config.toml
n_kv_head = 10
head_dim = 32
vocab_size = 2055
bias = "none"
tie_embeddings = false
seq_len = 256
steps = 6320
dataset = "wikipedia_en"
MLP neurons of a small language model. Each row is named by its layer, matrix (gate and up: input weights) and neuron, and shows model dimensions 192-287. Each number is 500 + 40 x the weight over its row's rms, rounded and kept within 0 to 999. Numbers have three digits each. A neuron's up and down rows have the sign that makes its largest values positive.
After each neuron's rows, "fires on" lists the tokens most often at its 100 highest values on Wikipedia text that the model never trained on.

L2.gate51:478421566444475498501531476586506519529438446460557439465484569524487502488471404504512495575486460523443470488559526493529519496540479519429452512535483455567488470482517518496493554479460504507458533516460496468530480576482500493491501483524451542500528488467524559517562501560447507502
L2.up51:504478543574515512465509505532492520462536455485510483494550488574524497470483463535447487479495450427444550570448585552529528492455531543542452524494478517529495487492560497424452442498442489535481519524499485454442584510474536581434533466514467505566386525567433532439484554512473485534
fires on: "ow", "\n\n", " not", "t", "ward", "wards"

L2.gate11:512510522505441518518520542503477498470544460527526493534589449492498583432459475489526485471431499501500462565554564464505451556501484529458532440499492477407514459506522477502448501456492512494473486492458459429439494548470590447506504553537544493517495566460498418487475521481491504509
L2.up11:418471559533437494420489505521444520518477515511512456564534459497551506544550481506525437484518497515524549503501435469479542510516420464484524490512434493425445525503424576534451508477504526473514483548468430511462514497434439440477504472504465545512491501549492481521500437505539534531
fires on: "2", "9", "0", "C", "3", "5"

L4.gate589:517541510503513501501474451508450507467566489515449434542468457559513450467458463535485552387483446536540513456555443490526485486522509479560577452469494518592490522442507501449483509481524440532516427564528521463432495561542478447505524502601489397491529472467544548478499504480567486432
L4.up589:484521488579467467481561520467576489460512461563485452487495439479509528466487470457533411502571516565504493514480561522503457520448507506512513560550479445519443487456537499556567447505432495502520517561526498509459546446525430477483471476424549560475460536573419542476492544514504453518
fires on: "op", "es", "it", "all", "id", "i"

L4.gate123:505530439530570456481529556421475501516454488497502513534454565485455529478386561530568538474507509497491536536513557435557525495565474455545493492439459430438523458541542487461542478448453534489477478461477577508476502541526462549529508460446439503536593479516476500517462493553479525504
L4.up123:498562505410498515465486444534453471589475534493458532438533477456480553492474481497472553498525537512483464516484484484535510488500494521500538466557503461468520485440454475567489488392529439526429503514471490500474549531547509548513498509545538492462580429506546582487493561516529475437
fires on: " Min", " min", " Che", "in", "min", "ik"

L4.gate747:522535463451467448491509511528530547524461496470408485485452527488458598503536470517517470440487496581546548394432479505480519469517466485493468511526489544553541541502494529504530451527459555579577512527466505411473500495490470466466448511561573492585452461539522519440522509566509484482
L4.up747:498479470461468571404472521516559498487426452564433472478483549455554496502472448473512542456520511503569482489484504421418479495480472523454482500504497520534470535452515480456486489530495503473514523505427436556514531519463457404505452497421531551559497483446499599484460554485551578494
fires on: "it", "on", "old", "ong", "id"

L2.gate84:544617456472444455487540533518550451469544488499453498499547508495524479474402484478435526451498575426443461485426531474533543495429439486466499477577500495494551444474448500480463537520519540463475463478523489489513537543526463558527567448535479621463534510556561569499492479499447447485
L2.up84:546494528455483557577506556553489583504454535464514481496534430501505500551527490408584499560549528540531499443405565443514519510412572505527516475574492461487505512524533496577493533499565477571504443495539554544444455444486506459469507473536467513492438487491437457533425508483489487524
fires on: "\"", ":", ")", "ing"

L4.gate790:457560555487530485412590424478516464517498475435477538433472492430511469494485447489408533435452523564509478514530517493526515520538523519469470445528459507535495446610474456539469500456474516510515522496495483488513512442504532481548471508447498495444561465440534563586530506512483490497
L4.up790:479508592506480459500545440527539489479479522416524490485423492500516507503431533470555430546499552465547482498516479545495490511491492505471540508462460481515539483516501541555469437468515574498442496497429521440529382435481538441470498492475487520531465468505476498453461545512541521393
fires on: "ates", "ts", "als", "ons", "ata", "ames"

L2.gate802:481459499427506557518444513466503534525472549518499478540534540480514508498511536506507461546573462526459544512515466474438475523514516487496558513555422510571430425544537559499538524523462504525433541505518470502468492476468452495495531513501492519422534537410442518470554508504543599468
L2.up802:556482495513488662497443477484459547469443484476552479397469496515523494476488561479549513540548419516466486499494525474454557503572603488514535534506475520526530495525491527536529508513504501521537472471520459545488433499423497493510517513433484412558481518483504491516500573531515489518
fires on: "O", " Team", "ation", " District", " group"

L2.gate749:529565517478583515507470474612555497474505487495481430479514451493520509524481526517496413576497531537538584520461511478503441425467516475513551464432514522463511407483508473561483507544402547513493552502530514474509507510470419540486467553464520478523592541466560519518487501493414483561
L2.up749:557455482452506557459475465549488516483506517565488526515478493515495545520546548440491464557451525543563473542483513548521409475431523499489454535508536482497515505517471420503501453526484490500443470518455503463496530514576512496442543559503531537453479524461506515532522510493482540533
fires on: "\"", "m", ")", "et", ":"

L4.gate537:511475512532528512504497516494544527442530453528503510527566527501529623452467432506507451442537474549498572471522500478501470452457596462534450525470545506532552524512475567535530515559528498558522464526538573525483437484445453556490490431545560558492530500555565553476505475528469549479
L4.up537:511493551411568503495577475517508450473500510424565540532482501523484541490465568567461418532535530572485445451498495479533413503489487493434524462421473434518538430497509542478463497504559481532470482534522465509501508537513549427544498436510446466580474473461510532442531555488466536525
fires on: ",", "\n\n", " (", ")", ")\n\n", ";"

L2.gate213:452484517484489485525502524467535479537515554499441467547555541487529503557480533462480449453499486499476432546473541505511417404513531488488457485528493506524524481476510583538497444513513442550468462519432535476487545499541618587455476461540459527452568478472541561508476541513439488520
L2.up213:485515528551458534452478550524536452456466430541466518548506567497493514483497458454478479555564578481569525510462589567456504427493446506430491547526510521488496485593466535429459458493508460459461477484525513430426510547478531475490517509509513500472514495537492539474485474509490510556
fires on: " &", " by", " he", " as", ",", " US"

L4.gate206:574482602435478499523448525451508499516532527464573464495529502538493519462613377459512508498497468505503502458492538501503414508507503529519437517472490455554543532542488455475534467515516455496493463544515514510456463453466547503576444495495540557535518567527482522475479431570510518476
L4.up206:452501460447511513514500556522417518513578480524440572500505467461493426537482430468460512447453455482535499438646432531461507519480513482424505547516553487550514527506522477534505452479545507486512491429527490493469463526575433526496467498527528486477460516523513488461556540490472541462
fires on: "en", "ent", "o", "ort", "em", "al"

L4.gate80:576494423494526471491505392500545464513465508485500452453494465467400476430504515487500513526459500508463593458493491567576529538470490412515474556480508501569479618543473498518535368488503585512491453499458514497552436547465558428446553488489521562483540533545546472477516503519494509524
L4.up80:452461541478501507559475466614501570485481521472480546494622561445442523552445481519588497486508458535483530461575484555446431476554499474477481570469489537512507547560475513498517473575510543491440454540488450472567524472518498484463516516485493517472535468458537485521428535479515515533
fires on: "-", "y", "red", "T", "S", "an"

L4.gate69:501510536553524423497523493473485444488497521512498426556472505508482484524495565513460532545452575524452394476478510521477545557407510482505460486482436513460581522470486513469480501528469453480473435482564504509522542489446510533519494462488589504534500489546440492515438486482504520470
L4.up69:529495461455439487492453487463454529517608397417533503499431567545458482560496515516544505510532512496423501481455515493477533511474548566509593479433509504469506514495563463493492472463449357483470445577475465454407569525514513565509484415416471386556476477535530509492497526480505522463
fires on: "ent", "ant", "or", "et", "m"

L2.gate263:583557463578480490495534432476529504477460545471515501500459524420517517499434587421502445503526465473451536494507467489477542462550467413464503527576528550546545524521508449542465449528501500473491434452485510520457471521555531458526553516437445503470484513562576447463522453567480543531
L2.up263:468549457576461477548451459492446405500442493509501505478498528475504487401483621482548464508564394480468521490466533512518502500493556487499509518543488462463505500502490415478473529600515433527469501541503482524463490440416428433429549474422436498517433543613458485506521491573528531505
fires on: ",", "s", "0", " and", " have"

L4.gate12:542530554548502492478519524480522566497475527511501504524522443488445479462534501531533520436520499517555480511500521515476468481439460455475437474510529524502487524486538593502560498532516468516473495504421475464490531515553464500510466573564515476520458475530499498529430437518474608551
L4.up12:528535570512478465514507484540473491554505444509506478521539542491523498479572440560402482446455525479447488444544460455472477543487563543537441507466472491450500534519528509488506563464574529576391468473524430559445433444482472469538559487563476509443533403535535564475514535500471444423
fires on: "ed", "s", "land", "re"

L4.gate429:523467522427511457506461442544536502552524513479516531561500517506506570477465504507506479504481474465474494548523516487534505488520527486449482431533414570469522492506539527546492502481525476504546541483515518599605514475465468501429481446519493549528552499512505403463456449579402518513
L4.up429:578529512505454439446567451436494416489485454393481455506487519532509469550443531569508483464507494528471484464570476493454431479499480526485448461517510533539462444504488486496505515524537482404498480502511525457556501440524500472524502447537490492447536488511495541541429482487538535520
fires on: ",", "),", ")", ":", ";", "e"

L2.gate576:435439494527505503536511491459580506507505556584482505536499526462467537468460487483471464515499508492510510452494561518555526510497478487565457551515545489503511517456526435488548381454491452466496522515482492479465502482578497532555500519475530511510521550542505488521537577478453602498
L2.up576:475463524533526507476505456549527524498478545570528481487542502510468487397457523548567475453498533535550458500507489575553455478492551497509482506524587523465501434454568472517527489536556492569502499523537446419530497493526450559577424518492532509522529494524532530458451471542436539516
fires on: " ex", " inv", " par", "ident", "ex"

L4.gate295:500537477588520474529477529410540529552565476491395509527476433497564491483457558488479480454478436493496529494513500550471511479450483475517500483458494481506548541482571495457603498529427503501456497492548487514515473516484481509438503512474544471489484504479507491538486436546472441484
L4.up295:565484506531436521557507462499495448438519485498539477471598487491580548518560519495531493499501456547495497508524429505453421453526451506498534495538411524533511577573494520525508474491491482463431484547551459515468473512547519458507500615502433468469518532530501465532548544458522449434
fires on: ",", " so", "ated", "te", "-l"

L2.gate508:466542454492560519492491515578491451491527448495519470460482588518497508446489446523471503577521524471480567513544476526512509505480453489516487449500494524479557446481492492495533503502479478520518505479503575477479490542463479544572493467483538491535474575475625497475569514541494448599
L2.up508:442526485493555498529411519500505524496506538539476517500583471548546501465455512497484562484527572477473562443492535449507481468553438580554508476528464523512486501489499539459508519450505447535529514543457466477548435479529499546545446489499433605464462550461512462511549596476532469502
fires on: "20", ".,", ")", "ial", " career", "17"

L2.gate266:545559412527547465527435482459489564446537470520517464533439542490517568492496505500554510500576503496496553557506521486544522442424520493482547519485565483549523479538455528524475489557482467458563506528594510505439564494560525569545537531450476532568536546545447510597518525531474540505
L2.up266:504481460498594483567451483477392546462491470529613518556465409484480489518392545470539455535591460475570522490490548486448502508522495565551579468475502536501513495475534460506595524502513511504446467540492493523405495445510485488547455584562511514514466454455485533513448591501525510513
fires on: ":", " En", " en", ".,", " at", ")"

L2.gate103:489506517452523533498520509522504504499531502524495472490553554518554512445514450480508435548510518584435539451497503501491488444472541449520498549472494510492506472522509525467508453440537451595386539542409464463498498491559512549488530476519571500558461526577451491462493538530485512541
L2.up103:513516444493512566496488492463506445420482503489480469584487496493513465444542522512542427545508492501459478444520556541474532465484550495498451468549474509564493511493533500493328498501527457510549528497521547450548474487516517513556543462476514520552423456507524587527391534476502522479
fires on: " \"", " and", "B", " League", "–", "20"

L4.gate582:520483577502544524526537497490497487519447495567525496501520474499472490527497469470463484460450551473515453555573456504530487433457507464520460539425483494527486536580561488468496456492461492496499503478485444570518485484518455613525404456509498442523535546505473448464496492508499542483
L4.up582:540559476522586489500550471459598496491494464510540533487578604511561481581469519493547433481485477475495478418510466509572615512530434498400485499491505467512486433477511526536492502542529447507432484495480452546575493485531549479525507452395526563468528496448568470475480491528497455526
fires on: "ec", "g", "ro", "ather", " compet", "19"

L2.gate52:555506534609479500473474437520475506531458414522491458508409512549564549516513480492480501491462480559502461528588497509496579472489486533523599557525456451498539514469512531503520545559455505537488477486522472470488467492526477482507541477503491494503602542468504481415532469585504523481
L2.up52:504530622493452530474536492476489505501518474509450516416516637452537530451493541518488526509490464488485490502485573550527475454512461397463488457556466519506472500513484507480464563455492491447510524472496516528423446467501443441486465539609509511485477502491476526459536521467492514469
fires on: " on", "e", "wards", " with", "ward", "ate"

L4.gate15:556511584542556477533507529485463504483533487534492458476467557494519424505446505521478536513525480540516469496477517515559548525503536504631483529591454527492556480466509533437562525469529537560538468516514455570544398537507463450535457471494507489522498508509480557485551520495500540422
L4.up15:453588507466541515500512495446440543532565492545478486508488514417538484493510475517480515464526461542468517454546479559509543498506555507432438475498459429466502539487508547535532556515511530463514455578501485521448526533473453471538515470557558505492551463487551532490586460465525523458
fires on: "h", " hel", "ist", "ber", "ment", "al"

L2.gate335:518508493478452468479448533475589522454449495460465460445574497479541513494496491467401511475507515573517548535539456470492498486502522551476499507453549508511484496515471533453494473544445504485508457518539478423528492540501505536491489444532566536520509514528546544521566587508451474556
L2.up335:502578544485526617441544490465471513470440473471486454513482514554500426482482495493498415513541439487562422513468576520440449534499543443442561475508502511488502550494519451451520573541524511503482455555534463544491563444515472520414504567519519467514459554491577539540488532499513578455
fires on: "very", " most", " such", "ome", " both"

L2.gate14:517506494509468481568469538522528481416451533510471511557484402502519459472492474476519513539472553525535553533492517578558504515523366493549503548564495503520495465464443538510485557491469523520518468495527486490509438505585476515538535462539535501456461511562566532541474493464519462486
L2.up14:524466497478539419560503428570482424423503516509596537513518504577456529438550467447515615500506554458572509489530498514566490433495520541521547484496514398528469388505541562500491516517546507596484564436487497519510431410402451483519455504497508482526490545552434421562481486485526505547
fires on: "ec", ",", "pis", " in", ":", " •"

L2.gate279:424484458521441480499520436530498518477515515397486470466555479522490525512530511514483550546470509446577539441479527479537594462544509523436561523499558517522485531548458567513450481592441536524576472509480512483481457515479494528537530540474431493458555490466511515447521532479494483446
L2.up279:551533464418467535439536472560488482523559462537433464550488509501524523414515573603448551504501477519503601486526513484566536414527504555565521571432544574522497442464450500518489527461517499556527536570535526496437458511520506459486485558561540546486540487536461492505504492474495541479
fires on: "-b", " [", "e", "b", "[", "$"

L4.gate563:460477496471480488475510495512477514474442502450536489481525455526533525458485500465464534489543528527573599537494512483468448501513481507536464456446503410548627501563497491507531453418527479504478491576482480463481519493512496532501532496499470480516492559543606509513510470502500439460
L4.up563:471489463452551490565570461463509464529449607470514486530522482522476509438482552416514506519539525522518485592527490518488504537435429473513498555556481479464458470511503476491474569548462489529497501522523484480497457502525524462565528518496537515585472514531450510554464477500490554463
fires on: "one", "g", "o", "ong", "ase"

L2.gate695:579483452525499530518482524534481585476502472520538501490460426502510502451526505591467466474490507546476498517509487501495493485451514444550405525462493482585611540573548491497544483470594538561480488471518475502539419512480498505517490486544513513603407484539520545447485442532466448537
L2.up695:536453507524469506482471516502463550435522484472514531468510441459542447495533489562526419491503469535519460468489532505435471541505481523509485487518464506587578501532559455457518521484591517504462502463496504537424420443518468492535557574457478435543411476500481592498500462459531468576
fires on: ".", "-", ",", "ab", "–", "ad"

L2.gate265:499504498446462539478508515449433548524524471522532455464494444507483459568480508424546556476527449469548509495487516446496532528506492482493485510494484435547531542568522509499554444457529588483488484502522502478537541494479447562437527497526540550474524541507537534557474509495604535502
L2.up265:513538440512436471515495464445528572492539516507526564496514483488517479435435528523535546517406553484573511495473534512448515488456516537481569409528546543484496527474465493429443562519413499503518521531563483471485478471507511451455512507490510465496523470466386458415531523484509491550
fires on: "is", "me", "==", "ij", "if", "ole"

L2.gate221:469515487511487485474461412530450439562501476502436536515481554460473533488435561498497549547477480495508508504505479427443532522521504471465548554537530466512526466559542472561499612556446489534488487499549460450539478409506487518490495527493543495541559550484563573406526486532508506479
L2.up221:468495531504498458494459472461480447565472462471455468545498539387498465543538510452525554500520444442575462510544499447458538539521506476510471495545520465531474557559558445545459520497494402448439469493542494499486552414526489484525457548457556502507590480515578521510551490525491504499
fires on: "ate", "e", "ake", "ained", "ain", "le"

L2.gate673:424503501503499469532534501528512508496530567434593466536521492454397498497546426444550487513545531462499467448466499481510522458519492389573501528497532483540537497582566510434572449523489455448477489507529534480479469529495502520497518540489549489579524471548544529417411475591496499568
L2.up673:529497480463516477534614445561477501491450502468500464465599563495545542499497592565505471488530499474493488517491552551473462487536468479487498442539432527510442475489498484487525462446494403567496459510518509610486552522533497467520554491520420503487467546518446440441516511482511541490
fires on: ",", "es", "1", "ed", " /"

L2.gate115:517533439493567489491506485491479484502475383432603573539504475553505498490486533482443446477503535487504513508517490502516499509448488508582467500440549457497482524508519502429414506469555478498467493560404561473448461506530471575502464454468578491556460543543550449468497495533488549488
L2.up115:483487476488576545547465483443469477452478487491542566531564500519564486480525470558552504557528503446494501455517499509433537469471454518545471435508494488523445466469474513449485467561528410523466523506493544517489460514462491563498541543421483522558549517491489525508522558510487490537
fires on: "–", "ath", "ask"

L4.gate273:393471442528407466474567535471469533538549512460466477491509520453535570570508546539473502554476459505480548525544453549453509467493480513473475475455502477548488496502467497583560486574507499452502478509493522545541492487440435460546473489476453530529492516445569470509563435523491460554
L4.up273:479485469560451468547507465472503518515514452533535445461503482475473430533496528520515541585479508504530540490514519478493481533433482481477502474529460515514470468516508518529490503404596514468478493476456473539443462430415467465505508583513414538470459503535474482525501486581499418513
fires on: "ib", "A", "ab", "od", "b"

L4.gate797:489469437528522480467504500456445527504447572496493459463414450491538397532475511510486527446602548559516468526455495598442464532474550475464478456553521497531512567465562509556496602496498488521552505517462452544481522409516563489484475447542572520451484516500513501462486497581561485481
L4.up797:502441429522523473447536536508460505535519504530564425511410531481511522466503522449521560468510543526502598477461524553447500443498447471474520425571490470488491461489532521554526605474508456514587531520465494471520472472508454532557486558542436525545537477479528493463468506516443458589
fires on: "al", "h", "very", ":", "am", "ch"

L2.gate815:417488533498571420542555509465531593590554469479452436460500478521464511556489480492501486462494496484581500545491494456521534450452493513502484448520555482466516605600484479471606443526444501524503421547492449467525416483516558490555482484511472465505517524533491501406583505521440474479
L2.up815:465478491473505409554515458473548558495565467482439462447502487498461496522492449494481460498537483450552453520504523481531486505447508571476533519606562462499395597507436493538561449521508489532479471505459434507486419566512543458524508473490500511425546474517386553451551494471539503518
fires on: "\"", " by", "°", " \"", "′", "ir"

L2.gate337:521481455462463438526480487570487456484455474499485447530506442540552515514466536521487520436515508530571553497579554505529519486522467518447485488506454533550493511483451508473531552507442543558493520478548443436516537465498467469561537453511524528482539478522576520523547469549424516493
L2.up337:521433479475523493531483529491511503529438518450595525430430486380471484378611549522445489428528515472463461477412517584557466522451515455488453454519524373603477523498437500525501532431522505535484511469458482444481504512484545566455462461429486449519537499511465496580470496502574522529
fires on: "ther", "===", " as", "le", "70", "ak"

L4.gate336:544540537466489466503492476528515503497545557501471544522514514521474432518541493520437572471483511593460531540534422578522477430426552466480494506530500514422542611508518506467562435558551492479499468499450513551433516539450526497517484565541503453510515524459465530496530503486513467506
L4.up336:606460556532533528518554508557542465544526536513471459499603530574446465476546491511426551464596537497493450521492446551503527452457532408549513518460526455460487513501514436533492530522514548509446494491530595581491487555481500473532502527503576483488546523513475534466508465445584475515
fires on: "h", "and", "th", "ind", "itt", "f"

L2.gate43:484514510504548523503539566553560512507495518514504496468527476513467587491480558423502511407404563477471532477467500481502561566485562457584482500468551464544517467539547500524502544538549584537494485539566528516522467469494493563509441476510559560556545535532531478484477419553483476495
L2.up43:494470507465555440420494519572513487444488494466503596432521491444482579489478520468509553443428554416446525515496502509464547536511544533490506505449489510514474524488597530472488532502529485512481493523473472557487464485460484508480435510467484603511515529479490509503464434474525529456
fires on: "==", "===", "\n\n", "\"", ")\n\n", "]"

L2.gate182:570492569511501501521484540506510452458609428521559498413505563524458530462481477516467471540531477549599550570542541493575503465502416461503473494566451545403533548458523520504513524541480491557458468585537471517489463556519531529470512502524469478530476456553436516480511494506548514549
L2.up182:461486540524484579507495514530445521542494452520456503494482471468501545464520524460552526549513446506562518428520504481559485581459473531499560454508446619471476529573510463483535520479498519473450565571446526522418505490497547412505532509483470454444456556471426526479536528467548546519
fires on: "0", ","

L4.gate695:526544520568563503509529540529507459519510504541526484474457502518475426471497521435594441522488486539452480466503490527558528423437519503515461508537533516528468496536579569483487513517474530431474519561483414466466545492451509489518471463568516516517466493459497462418478521507502464464
L4.up695:502476495471529466516513471571520514491481510459521619520576539425504486495444519514547464478549496490464456472492478475521516517442575504563514452426544471403585531487538491510541476527450455538465517534474496478500501551531541564493435456510414510412474522422513535496522510537475459510
fires on: "ial", "eral", "s", "ational", "or", "ional"

L4.gate439:531524557543525493531519561490521486568505568454389518545538403503552501445513408492565514510493482552526548433424463491523472555516512410512472525497527558535521478509495531483483439460539490527463491535533558488510542546503589528562545468522504454492457532547400483560487525517466413437
L4.up439:529451582463542520488482534542487443570460462480482495541566532526556482529499428539430481481513470435525522499497455443516531509459508475486495600493513540536538468536534536507479548444504476550426488523544574527482432532505478584561472512498550506534425577508444466535526475463468520453
fires on: "ist", "ol", "se", "oc", "ot"

L2.gate541:528511454497569549577564502536510574532506483442515434425396476453496455538516473510503519502550532474488490553475490477508448445475604508475504464526547568540488505520500503469437406557500468536465498511545471476507493504565483502469468495514478501492495501426487504470522549467558463468
L2.up541:499497530486575456542410474500567519531559496534481512521564492541563528434461583497457510458495478475542504510540477450498490481548418479503529456505473548540482544539536574480572523502477521472484480473572478556511483501497488471481492587517458576430550528503466475455512488545469534487
fires on: " \"", ")", " by", "(s", "62", "20"

L4.gate474:538498433495559520462512490445470502485457479466491507554483471530475464504464483505433428461517518530468540462479499497457493495465478498492565474506467456547539488515526482543549480513483555474420465474537583525499460496499511471449517469460485502508528431503537524533542517495566532507
L4.up474:478480510546519505528513531597520480477533494509472523505501526439538487506535548456468515501552556500509511451522486577526445540505559457578500565484492404497495587473452492504515567563481524496488524481548520433479517492460497450469443484438502500453520539524395445471517494539539549495
fires on: "y", "c", "ign", "-", "r"

L4.gate309:495475476501524484504502518480505479552497507509429519486581478470494483464492575502552493428460567545472481474508483554477495470503465462469483533509499523524483407482451494579470475470497533458488507515577575584509493550524495508558523463458551550493522538485424525427522498545388445533
L4.up309:473516474543460556467474417481498436509443467549516493441549540466467546508461475543548526538425467489550485489448469484506510498450474565457464435512489554502465428503541442491491525500535529478478545506461522532472430459587451452598537507447582529527527464544471538399516496529424428477
fires on: " |", "|---|---|---|---"

L2.gate821:497459501519497528491568429434455514496547535495387457481443426524462498545574491476529503462494497534506541479521494513518457478549408439454549472482520461422504548540476533479521391496427529532536487448584514526506477403481551560463536526498592440459468506504486446503456487476530537502
L2.up821:518568506521475518452494498512456530433518499531527479459540436549568466592557555512466462518449542542493542512501567547530517514578484527551513490502424487608541486507435553474505457587461584514586478479433527533524481461528519521512545503507457442460437467500481487458452515511462525531
fires on: " of", " and", "\n", "w"

L4.gate535:444490529452439514549461474408516447492540527452481513481502471488514444512502513445482538490475474500434560531549539463513509423500486507537513450499529541500528454571511508398465460543500532576522425555515481502501422509444566504584461524498542555554582523426563501404525436538566476509
L4.up535:490470515524502440438446499488411442448599489497484559564477493474574523428585428413554499477562517515506531570512494514520447462501525550521501505503562551489498478509512509441524493478466454449483427409527470546473424495524506463537535475535503511493494521525479484591515487503476488587
fires on: "s", "al", "her", "ly", "ement"

L2.gate435:509489451495546493536564509428548537529537490507556542524526541523485516483461460504517533540516530501418531464548522428421558541443467481467517505501535477551516544506500549532492426409487457597500515521561563517543475518527493523529506540477557499482401444516502451480452480515482516503
L2.up435:446516499479523505487462494508457527535505446522476425483488479490471527566430459542471560455487485463499450537523495443509537506483524497480487510518490536520494472458559618461539484530529618385503467402536540493513445521490526524547522514496454558467440522527520568471481553498578538523
fires on: "F", "S", "O", "cl", "N"

L4.gate725:448434453449524560468494418521485542506482481441512420548528495553516570466519441461476463477568529513524506541576439488477501547497534449504553457472500494418515507554554516467504444544577527489520431464505434421560442540474582510540474533442518449540545517462606473492506506484465503525
L4.up725:416461495572510545461540477502500477452569443507494522523583543519466576546492467527450493394540511475513481522503556553492469436531541526525513481456494454483517447524527505545436529459484495566484506523605485460450515559460540556547527511516489514466532541532450479464553533466518487403
fires on: ",", "K", "ig"

L2.gate681:506578471445533456493479485568470515483486510509483496477454449489515588476503530439519586457504497453451519464478484454459421518485514472519482489606443479547525503516497558542471525511506501523463449454513488490471525523429440522499576436434465530527501548536471498467523539537489531488
L2.up681:456447496503534483467505467586476530524492468497573466449500507550478478537504503451543524493462493480437482455481514460451525471475444487482488551497514511502456524468510571503450530514517522456446459534545468527556499481454411489516428479463502510505483526479475595505486489502503528525
fires on: ":", "%", " epis", " as", "',", " women"

L2.gate636:518577460486545451588488550479461509474511562489506558509506461519432487535467461449523523481436552496518525495511516533523557539478475439546478588547446400517594479495486518600555563508517516459537451541475510495492504487517541459544423482515496506486503560569566530482482485601481487457
L2.up636:458486511527479496524485519559483547489542493549490495573514489533504540548485496461527506534441475504536500422464510487489560500499388532531572476464473472468518479452413564481448567500535564469443478519462496506543522479512431513511520533474451505504506612465507590514456543508476463507
fires on: " with", "',", " for", " as", "ve"

L2.gate39:489488481484548518510531521521497500516484524522488521497428511552427562465472453583498493483537479466504489517517511564507496476476519451525512558533543441534561458589493534566501542475535514532398548485546433434452362485489526496482480542432489502475503488474463504528466526518487500537
L2.up39:471535440532488522564441535457447517515476534570494564524544529488415444498518428532560610489422509460526550512536466487483546397531466491511574478432472501525526511555478488554507529445509535508528497513511476486460449456549479467440504501534516529488516511493465442562507608475522421530
fires on: " of", " Pri", "'", " by", " born", " Born"

L2.gate60:503473529455452510446564501540450481548500568560444488531467476566487519537485559531454483502488533458544486457556507447497512481567524500495494538518485552446414545534509527547505564582413539485409464523475571406468545501488547372497485473470559464450455454438490529532499466516470527470
L2.up60:569486578534460538485527460516493483488512503463492416437462501492518464428533508530498425500398510561474470556451527525507433503414556515533433553546503467418500506445521476510504504436506491505501503556467468492478540403531547531547550459492485487483523514517548508456528433562564472485
fires on: "ra", "th", "u", "ul"

L4.gate243:498530460533489514510544559548513529440530524530496487474603548490453574517468514515493451497587446494508528430526507475473516543513513499539518486498523499595461519509468534508533441473545490547459489515518446498437473478487494535507456465500526497518480497501498548462486579496544553450
L4.up243:498489446520564457556458564503472490467525548511520565576506508428497520458519516469487466532529501583402454465467470411549545568491507443497530438455512489445508468543517483458579552481524488435542508460499443504466594472474489614483482415503469463498493536427546560451411541537531513500
fires on: " (", "amp", ";", "ten"

L2.gate450:504555475502564512574547504481557500499486550486407551508551538475461487456483479437512466559503487540501482528456456476529478456488545467518506479527508444498529507548508468564581477537521466502458474522572497474490440552520554568463541439484533494557570490616524433496564436508522448525
L2.up450:442524514566578522593522595505484566490507554420461512557498514524496402494481527468544480477521445442500522527482497516503477524590545484507455497531531463468528517458460424510550497458460471514475535522516470465479422546504469534466560510465506539535568517554532425545574449501558406546
fires on: " fl", "fl", " Fl", " men"

L2.gate341:446549489536499436589420501469487494482515524525514470523584500504474507486574509471458479501553568550502519410497443527564532518545402451511472507519477484473548483484537565470518475467491506467524488537477502412468509574456497597478491486471550540491584467525531503594487422486535505602
L2.up341:558495445539457488552528482539557477464510508448462534499482471500585552523522481574464516433484456528485531493568520519440495488486571507405459505502501424566493520523411403541491531524567490539564585492540545536524437537565474416498529525516519538476469470543484470498615437478459519469
fires on: "ter", "ox", " record", " camp", " kill"